config.toml
d_mlp = 384
vocab_size = 10113
tie_embeddings = false
parallel_block = true
init_std_qkv = 0.0706
init_std_o = 0.0
init_std_down = 0.0
lr = 0.000756
grad_clip = 2.0
batch_tokens = 65536
train_tokens = 436700000
MLP neurons of a small language model. Each row is named by its layer, matrix (up: input weights; down: output weights) and neuron, and shows model dimensions 96-191. Each number is 128 + 32 x the weight over its row's rms, rounded and kept within 0 to 255. Numbers have three digits each.
After each neuron's rows, "fires before" lists the tokens most often just after its 100 highest values on Wikipedia text that the model never trained on.

L8.up42:087131159107155069126090132128139096132140176080050146127115139077075140163111127165105085143130124102112153155135132129125146158131089092089131125078070130147145162118190136175142148160089059158106152153181123107051200140098123103102144099120123158045179081105126164172139141165094146137
L8.down42:068127103112119091163145088122112155141086122116111079126128118151182063114102134117111110137140087116136132152126119125128165143109153144101149130177146081100051139154096125062109126122162160150075076144136158133187119081149145125133097124186124125199146148103105134092085103128194115092
fires before: ", ", ". ", ".", "later"

L5.up109:150167128135149064084073109125176080109102126127089088086134120122152091107128166086132160080085066112092136176125123165100086125167147132127182182112131104148134095130167079101162125055076128094142153117124168153106086185092104152104118159119148145126098205152089148139171141142082089147
L5.down109:112164145127135058183142121129158185141166125162145161116148096114162122142160099111089134118120112086144093198175130130102117120134142146081127105115126183110112109091147118112136145115097141180122170103117130122187104125141125247100112096087124148117152142096042121104089153130064136144
fires before: "| ", "==", "==="

L2.up222:081097187082156162108105122083144164103122088153145101139156072114112126141150087132149131164118100122097123182078194221108168092185154131175145134117099086116102111122139124105189086064154090127153143189082156127125103154159132149116090159086096159168192109092150122183176135086202137120
L2.down222:145160132129072123119100119149122130171167228102106139119114123129137189174078169115146135128113202122101111132128116105113149145135092139139075103119112137170170149104098119161143189166125089157124115050135117053121139127091118095143106160153173097145139165128133167078077130157103097165
fires before: "201", "202", "199", "200"

L5.up352:140078147109181144065110113129149075132187086140149111134126167126176144154139099082123143120096086117075135115163155180116078147168152150168153188169118087177119111170110137103131107079088161088158120115153081154126101133108130137144111144142113133079126129126136133102135107153158110131
L5.down352:089105145124139141180126148077149185104066145134090201142122154105125101131099104154098116087145090159076124123134125046102172127151095174096109171065131198084098121154098143194138155149142097122128058128115142097085108109169138160177175158154103095118192108116042130160068113106120115154
fires before: ". ", "| ", "(", "th ", "–", "5 "

L8.up197:145160183151100129070099139156084114186131142091142108125158141153102182184097156156125156135098154182151115111198174103143146175142095088098137133146090123164145074083155144146102107141109081145164169084135155119155128159079115094122139128114129195087121172182120142156125150046095151076
L8.down197:093085076111185134135157104156140111128122126134126175190147096111087130031164106109135121136162081125120152206121093163091124066087143131130120076097172104102078171116152116072149164143151144137103070189138174122125141123117146141119104125142071095169078085105132109164090136199169091131
fires before: ", ", "'", ". ", ".", "ed "

L8.up330:109090095073079141095131121085124154160151162136118131171056104185128096106152132104157110131141112160187183155122093118112134126073150133141131157087136114102089133145101146134160089136082099132064031129119117146068107149089145132072111146127143162095116066125144164099155055138099123130
L8.down330:088141158130174157161109136185158102085046117079081076115176166137115144110118148166176135114143225123078061090188148153138112128134131110148110130086172167121119112111118148102139085125154155133126154176161106080152140151089144176090154051126129124124121195136143175135115131133122159125
fires before: "| ", "A ", "% ", "25 "

L9.up357:130099162119091145093090091104167161131120099169124185106111142154122126129079096166108118109126109150147133157172176189075136177163095154193168112145152159102096150128116084179142119118183071091149073129095129118129102171105127157142049162083158116089200118091115179127156188200141141116
L9.down357:144124053113160116108140170132112078102139149158124135175123090089123079121139125113191080150087144112106105123116112140172086117138128138095139135121047160098159194113099160151143126165155113151116136165140193153145092072165164154093150065086137151144143152173142131133113110124110081110
fires before: ", ", "| ", "to ", "201", "; "

L2.up232:169141137086113128143176104115128105094125142122148157134162162128176123156141112115168095161147152115165117145152128218095149120143077203147177155069114110168137102126116117150113137110165140162116110104087095114150120093149120174177131118170228110101176162163153142132098062181114119139
L2.down232:061138087152123140126163159134098134119173158160102128124129117123122176116151085114057123096098088112141120070183109073151072125137108098161066109154129107107085128135118106091138124176141068135177120148111152103127152139098157095126147129074143135155117133133174165085146133097119166072
fires before: "| ", "|"

L2.up10:113173142109157181099163134138090115160185143151082130157148166109145143217117094176125145149066120130120152138084195094102124133077032107122119170128142145104154174149115181111133099139124135124162134142118129157118161118101120164090072078145105163134143160080151146144128159084140122075
L2.down10:137146133101093149128166123138106141119135120076070116097076125135127109135073082163180113113154129173107093127166179134091128144163138120132114175105124163127105198115147116173142153189089161069167113125128144050079108143137126037164136096116159161068121118104138140121187101143102105116
fires before: ", ", ". ", ".", "ing ", ": "

L8.up192:095155121146117147082073060158107133173157126160018116089106136120191144102089113170098125149137120105111152116137115122171134089066137174144129160165088114082143153096176169158129053142134077174074148110118137091117091110152127108080177119101113186145142105109172142103132061128157156107
L8.down192:193138138143106125164107084133144172126069145118104095166091125143138174100144110071163086224159142171089131086069089135110141179137141137087151171109154200152077110099117158156170156117119145093170136156136135115173106146085118160130134128136076120117134110127089129088159181100109120113
fires before: ", ", ". ", ".", "; ", "–"

L8.up110:100104148102100152100091082121103133218116127105174143106128105115135105087118139131154100109106002145112200133164147151099159154164124135129189255102102120113139103084130160115156099156105123092135098187126122087128152153145139179138090149114127140118076134137073100097156129116139146125
L8.down110:183142102118155110160125120146133111110112151152160143134166159173095162164134126116088144106140255144155014135122113079147115116126131114115066052119138135128153140130152116107079131132119150149129164082152157141102113096133093066138178108142145115096150106120164138129100152150113125113
fires before: ", ", "s ", "s", "d", "we "

L5.up295:157114110115117100128108111160097144132181162109089113089120127080049157096132121105112166110136096157088082165102105099166113120135116094141152124049162088119180152099108181136160148155091146141143128113147134146136169118110091104118140088091097127120143138146163173163126099123111082147
L5.down295:179111153064051156060137097066124110101147125107123160150141113210128171168126161142125110105170216133139107147124159153105125091135187070151146162128159135138173089108123108162124095207166157111130139134121124140118099104159155102150143094148176112170148127115126134111083175130063154096
fires before: "==", "===", ", "